Weights of a small transformer language model: width 576.
MLP neurons of a small language model. Each row is named by its layer, matrix (up: input weights) and neuron, and shows model dimensions 480-575. Each number is 200 + 30 x the weight over its row's rms, rounded and kept within 0 to 999.
A block is one neuron, or neurons of one layer that tend to fire together. After each block is what it responds to, as a language model described it from the Wikipedia text at the highest values.

L5.up36,222,221,224,226,220,234,242,234,221,181,171,202,227,142,230,220,183,147,224,225,199,232,268,237,240,190,152,175,244,216,268,225,186,159,180,150,221,237,196,160,201,173,166,229,142,184,144,179,198,221,191,237,200,225,140,222,143,230,214,191,201,208,206,193,164,206,254,213,159,193,198,159,236,228,177,210,179,197,170,209,167,169,178,222,215,214,247,199,176,113,161,135,205,194,187,253
L5.up194,205,143,239,189,187,214,173,229,201,221,255,207,167,149,174,169,202,191,298,222,216,151,213,218,227,223,212,194,179,257,182,195,184,151,186,191,213,198,219,222,187,183,190,274,206,182,246,216,221,189,235,160,212,182,243,246,243,230,194,189,217,216,181,210,170,243,227,159,173,189,235,201,233,187,192,254,184,192,214,191,188,151,217,175,212,194,195,246,185,205,162,182,173,179,249,159
L5.up411,183,131,235,194,222,208,222,156,138,246,239,195,180,221,252,218,154,210,161,158,247,171,199,234,195,185,197,216,194,211,191,218,233,218,260,209,197,188,175,212,203,180,154,185,165,164,203,152,220,189,176,166,213,233,237,196,190,175,197,156,148,180,241,247,164,201,172,198,199,200,197,188,169,153,261,179,192,184,187,193,190,195,217,202,195,153,208,178,272,154,212,181,267,191,212,227
L5.up677,247,168,192,189,227,219,200,185,247,169,248,193,209,233,212,227,261,179,212,197,183,171,226,242,192,129,237,181,207,204,240,225,231,174,221,207,210,159,180,184,194,228,219,194,142,183,217,193,203,202,263,199,181,251,154,224,147,221,199,246,212,234,233,224,224,178,190,224,164,184,145,210,199,129,193,213,201,201,218,172,202,196,177,215,225,157,209,255,231,200,208,211,211,204,203,208
L5.up1120,184,225,199,214,272,201,245,276,265,217,231,189,237,176,195,177,205,230,184,149,142,221,220,179,200,159,185,220,238,187,241,178,176,188,151,256,215,219,176,205,182,226,166,239,182,168,220,200,219,162,178,179,183,232,219,201,237,192,252,196,209,181,156,223,155,271,216,263,182,200,218,220,244,191,201,217,170,180,216,145,218,260,230,230,176,211,186,209,189,179,149,198,196,156,185,191
L5.up1309,206,178,198,166,205,150,196,166,234,177,239,212,206,242,187,188,197,196,149,197,235,183,232,202,148,187,245,252,201,195,212,141,225,195,266,250,225,241,233,180,226,147,221,200,171,184,222,183,205,173,175,237,180,270,139,229,182,211,160,203,205,232,177,235,186,188,213,140,170,261,140,154,191,208,232,184,177,198,214,182,152,184,178,169,182,161,196,183,223,185,177,237,188,181,201,209
L5.up1853,201,206,205,207,235,236,210,178,199,195,263,200,237,223,180,262,265,202,189,197,126,154,164,194,165,187,212,166,223,254,194,212,171,189,197,170,191,164,168,195,172,235,200,162,168,159,204,129,247,192,205,195,237,219,193,220,197,226,198,222,200,158,192,239,226,225,271,216,182,164,182,177,185,192,172,160,160,190,185,169,185,171,149,202,138,184,231,255,174,189,163,228,229,167,167,157
L5.up1940,176,193,193,214,227,172,204,188,200,211,261,196,182,167,162,149,201,169,207,239,206,140,221,233,192,206,177,204,203,231,224,166,156,148,263,216,175,219,200,176,178,231,256,213,218,219,184,189,227,167,183,182,205,222,247,217,181,189,146,217,186,247,208,237,232,212,248,251,184,200,188,137,213,231,222,205,217,250,209,155,219,199,189,215,131,222,198,214,203,178,185,218,172,220,165,213
Responds to: Middle or leading digits of multi-digit numbers, and the space before a number, in tables, seasons and dates, like 2012–13, 1892, Day 2.

L3.up425,185,204,224,214,203,300,215,206,243,224,134,225,194,217,200,189,205,176,186,198,240,191,154,227,163,216,199,160,235,191,189,152,161,205,206,205,233,177,238,216,225,188,212,219,221,191,188,190,217,206,229,202,163,180,224,160,277,230,240,211,183,203,182,246,141,206,252,221,182,162,190,211,192,188,150,196,234,193,205,174,148,175,203,219,180,174,241,147,200,181,179,212,207,208,184,210
L3.up464,227,171,199,262,238,212,199,200,161,217,195,187,219,184,226,183,188,226,231,197,242,208,197,269,233,201,147,130,184,204,213,175,196,204,149,188,176,172,211,187,182,151,176,168,193,221,164,218,215,192,196,231,220,160,176,214,184,171,238,180,209,214,131,236,215,160,210,205,167,198,208,179,182,214,210,188,176,119,140,192,202,181,236,182,170,183,222,187,226,221,168,204,173,220,216,179
Responds to: Prepositions like at, in, of, on, by, from that introduce a place, institution, date or age in biographical and encyclopedic sentences ("died at", "degree from", "coach of").

L3.up904,228,241,213,204,243,171,247,221,169,193,242,255,233,253,210,168,217,204,189,206,209,212,168,231,190,183,233,185,217,181,222,202,221,201,174,252,178,170,244,225,133,149,181,227,245,224,210,177,292,190,273,196,221,173,201,250,236,175,179,238,237,187,212,203,219,165,209,211,199,213,133,180,228,191,154,199,221,172,132,162,203,253,169,189,177,191,217,170,166,166,202,243,190,201,207,229
L3.up1846,196,178,254,234,225,194,238,206,224,213,192,231,168,196,170,184,212,158,188,203,158,170,179,174,174,193,169,173,215,231,200,196,172,190,204,202,217,195,185,162,165,185,156,172,179,162,228,175,196,174,221,134,142,183,168,210,130,216,200,257,165,177,150,191,232,135,218,166,213,199,179,243,196,174,202,205,169,211,217,161,147,251,212,193,174,207,215,193,244,229,215,161,166,209,146,185
Responds to: Digit tokens inside the second number of a dash-joined range, mostly year spans, e.g. 2012–2019, 1968–2003, 10–12 mm, 121–136.

L5.up61,139,209,209,189,189,160,164,245,225,232,215,251,211,107,197,204,209,213,187,204,212,247,209,230,202,183,172,176,223,158,261,201,256,211,186,199,228,224,196,202,229,197,222,215,194,230,228,167,242,269,217,245,210,239,210,200,242,176,227,197,181,215,146,218,228,225,249,228,165,179,209,167,195,151,175,204,198,179,163,211,200,151,179,208,187,197,170,262,161,193,169,216,156,199,232,207
L5.up120,151,129,216,163,187,217,180,197,206,190,254,198,190,218,230,241,185,169,242,185,176,179,218,196,226,175,231,200,205,195,226,215,166,213,211,208,216,178,202,199,252,173,271,199,178,221,210,196,177,245,205,207,122,199,229,205,245,172,178,216,142,265,200,221,232,192,218,194,216,193,196,220,189,132,205,197,209,149,153,198,151,167,237,238,211,199,229,178,195,119,174,263,200,212,232,207
L5.up384,214,209,186,226,251,150,221,116,198,300,237,194,215,165,231,243,263,185,198,210,217,191,203,219,224,172,235,205,212,138,237,217,234,215,222,222,191,212,192,211,252,161,239,205,178,202,174,258,222,204,183,261,195,179,265,169,208,141,236,204,209,279,141,199,163,242,247,170,211,141,216,225,259,178,223,180,169,195,159,223,176,234,207,200,190,307,226,206,181,180,178,178,170,168,242,172
L5.up823,165,252,186,195,194,171,206,175,197,268,211,190,173,173,240,223,234,145,230,223,205,199,184,173,220,198,192,246,189,220,250,208,240,224,177,169,212,243,174,244,237,238,230,205,165,172,208,218,172,205,186,181,170,223,195,202,236,205,201,265,176,223,171,163,202,185,158,217,198,202,201,169,130,208,201,216,188,157,151,230,219,174,197,199,163,249,207,195,175,137,222,195,213,252,163,173
L5.up953,148,206,198,229,223,132,179,219,182,231,232,209,135,186,142,187,209,180,212,172,196,226,200,198,189,175,164,264,222,167,201,164,224,231,184,196,246,144,221,194,204,153,228,217,232,199,180,183,221,195,232,209,195,217,227,205,200,177,214,204,213,232,150,199,199,146,192,183,233,146,212,153,155,182,144,175,198,151,146,214,228,221,162,156,203,262,193,218,196,204,217,177,195,199,164,181
L5.up1586,186,195,200,176,204,257,199,176,190,221,201,205,186,185,169,170,181,179,239,186,226,221,227,163,201,212,182,245,238,222,151,229,161,227,176,169,220,214,198,146,144,176,236,209,168,235,179,154,154,190,141,205,188,221,238,238,238,170,222,236,191,221,201,144,192,224,177,196,233,87,228,223,230,193,217,201,189,179,172,143,156,242,187,234,209,217,225,203,217,194,176,186,217,224,183,212
L5.up1837,152,224,208,159,155,186,168,181,221,265,253,224,215,152,152,267,257,184,279,196,178,264,266,190,170,172,178,256,235,207,182,203,187,157,231,179,241,156,169,189,182,181,220,223,177,163,198,188,181,179,279,235,158,226,221,182,230,210,172,232,153,183,141,191,238,144,225,198,265,187,208,188,147,139,227,231,207,164,170,229,169,170,214,145,244,280,184,215,197,150,225,202,200,195,275,190
L5.up2299,142,203,175,156,170,181,245,176,144,191,226,218,172,150,191,130,199,201,175,212,197,193,208,178,212,226,195,218,226,217,225,259,161,219,228,206,214,212,206,182,237,147,227,164,204,207,220,171,225,211,167,198,165,203,217,235,174,139,184,188,147,235,219,200,154,196,155,217,205,212,216,191,266,261,206,201,254,140,147,177,184,242,207,227,243,214,175,173,223,168,183,229,225,263,225,228
Responds to: Prepositions, verbs or separators just before a named entity is introduced, such as "called", "of", "at", "joined", and table pipes before team names.

L2.up590,197,174,256,160,199,179,145,154,203,200,222,209,197,183,182,162,243,186,190,221,191,206,215,195,197,195,132,155,196,203,182,261,250,202,212,214,197,183,202,205,179,205,216,204,211,209,214,160,153,122,167,199,159,156,157,179,155,196,197,208,214,228,127,148,202,177,228,263,233,197,165,206,213,157,208,249,179,185,200,224,197,225,273,208,197,182,214,231,218,174,217,212,176,209,258,241
L2.up739,208,212,205,192,223,197,173,189,192,190,208,173,200,190,207,217,219,168,191,225,208,215,215,192,225,164,200,204,192,219,184,235,223,188,179,220,226,197,226,171,110,232,142,230,245,223,218,158,222,154,146,170,183,142,215,213,263,237,218,213,223,147,156,149,232,185,220,211,156,190,221,198,188,151,190,127,274,200,192,227,183,160,227,211,229,162,217,186,180,207,211,220,212,239,228,226
L2.up1521,198,189,296,156,220,181,183,260,205,170,196,205,184,196,202,216,267,204,153,212,231,127,228,168,243,198,197,247,179,170,210,170,178,221,187,165,160,173,223,222,171,199,204,175,184,238,218,220,215,211,216,230,226,173,246,189,255,283,229,215,231,213,185,236,212,182,174,163,220,203,197,189,232,154,180,223,176,150,153,241,163,228,199,177,232,255,216,240,191,246,202,258,236,194,212,232
L2.up1623,225,215,187,224,166,242,189,237,216,157,206,236,147,176,190,201,194,205,156,189,235,175,178,222,167,241,174,215,219,224,182,186,180,210,217,218,165,221,170,167,254,164,201,196,199,207,175,176,190,180,258,179,223,185,180,197,259,165,251,171,200,212,156,151,185,200,217,207,225,211,196,247,219,192,211,199,178,211,171,194,185,201,254,198,229,191,186,236,242,223,200,198,190,229,208,222
Responds to: Digits of the number or year opening a new table row or list line, e.g. position 19, year 1983, 2018.

L2.up389,214,173,201,191,196,212,222,257,160,221,203,205,193,166,178,201,150,215,229,216,154,155,187,229,222,249,185,158,206,217,163,206,227,253,205,235,191,230,196,154,236,202,224,216,225,156,237,176,175,222,209,205,249,206,197,200,187,159,247,236,175,207,259,226,197,198,205,225,229,208,165,240,167,250,197,158,223,173,228,173,157,232,260,171,240,229,249,215,159,239,217,228,185,218,218,207
L2.up890,248,185,207,215,141,145,199,198,209,195,219,177,187,217,210,224,254,322,262,235,150,206,199,244,176,229,151,239,202,173,156,195,213,236,195,204,203,259,191,183,184,122,179,180,242,166,149,204,244,218,229,231,246,161,216,253,170,167,172,184,188,243,236,206,202,177,191,188,188,176,217,212,256,190,193,266,213,181,173,192,187,206,228,200,252,191,165,177,222,168,200,240,244,237,180,185
L2.up1350,189,193,212,189,181,232,172,220,240,266,214,173,204,270,194,222,255,180,194,228,166,213,180,215,220,256,200,186,179,213,183,156,203,166,145,224,215,192,191,202,248,130,141,261,174,184,149,248,249,172,212,212,227,208,230,194,133,220,243,184,200,250,201,206,226,224,203,208,189,122,214,192,162,227,242,141,183,162,252,173,169,195,217,216,223,182,165,168,225,201,191,222,198,215,190,259
L2.up2083,211,148,138,260,175,145,195,187,253,149,207,126,174,219,246,208,205,197,210,233,203,201,182,233,231,199,143,177,204,181,185,215,166,198,143,168,173,187,179,253,174,204,215,178,126,216,221,171,224,187,228,243,177,202,154,197,196,159,165,192,157,206,200,235,207,171,218,169,218,218,212,219,226,203,220,210,155,264,200,190,249,160,224,176,188,124,222,147,237,215,231,143,203,196,197,130
Responds to: Prepositions, mostly of, that follow a relational noun or participle and introduce its object, as in part of, member of, stake in, related to.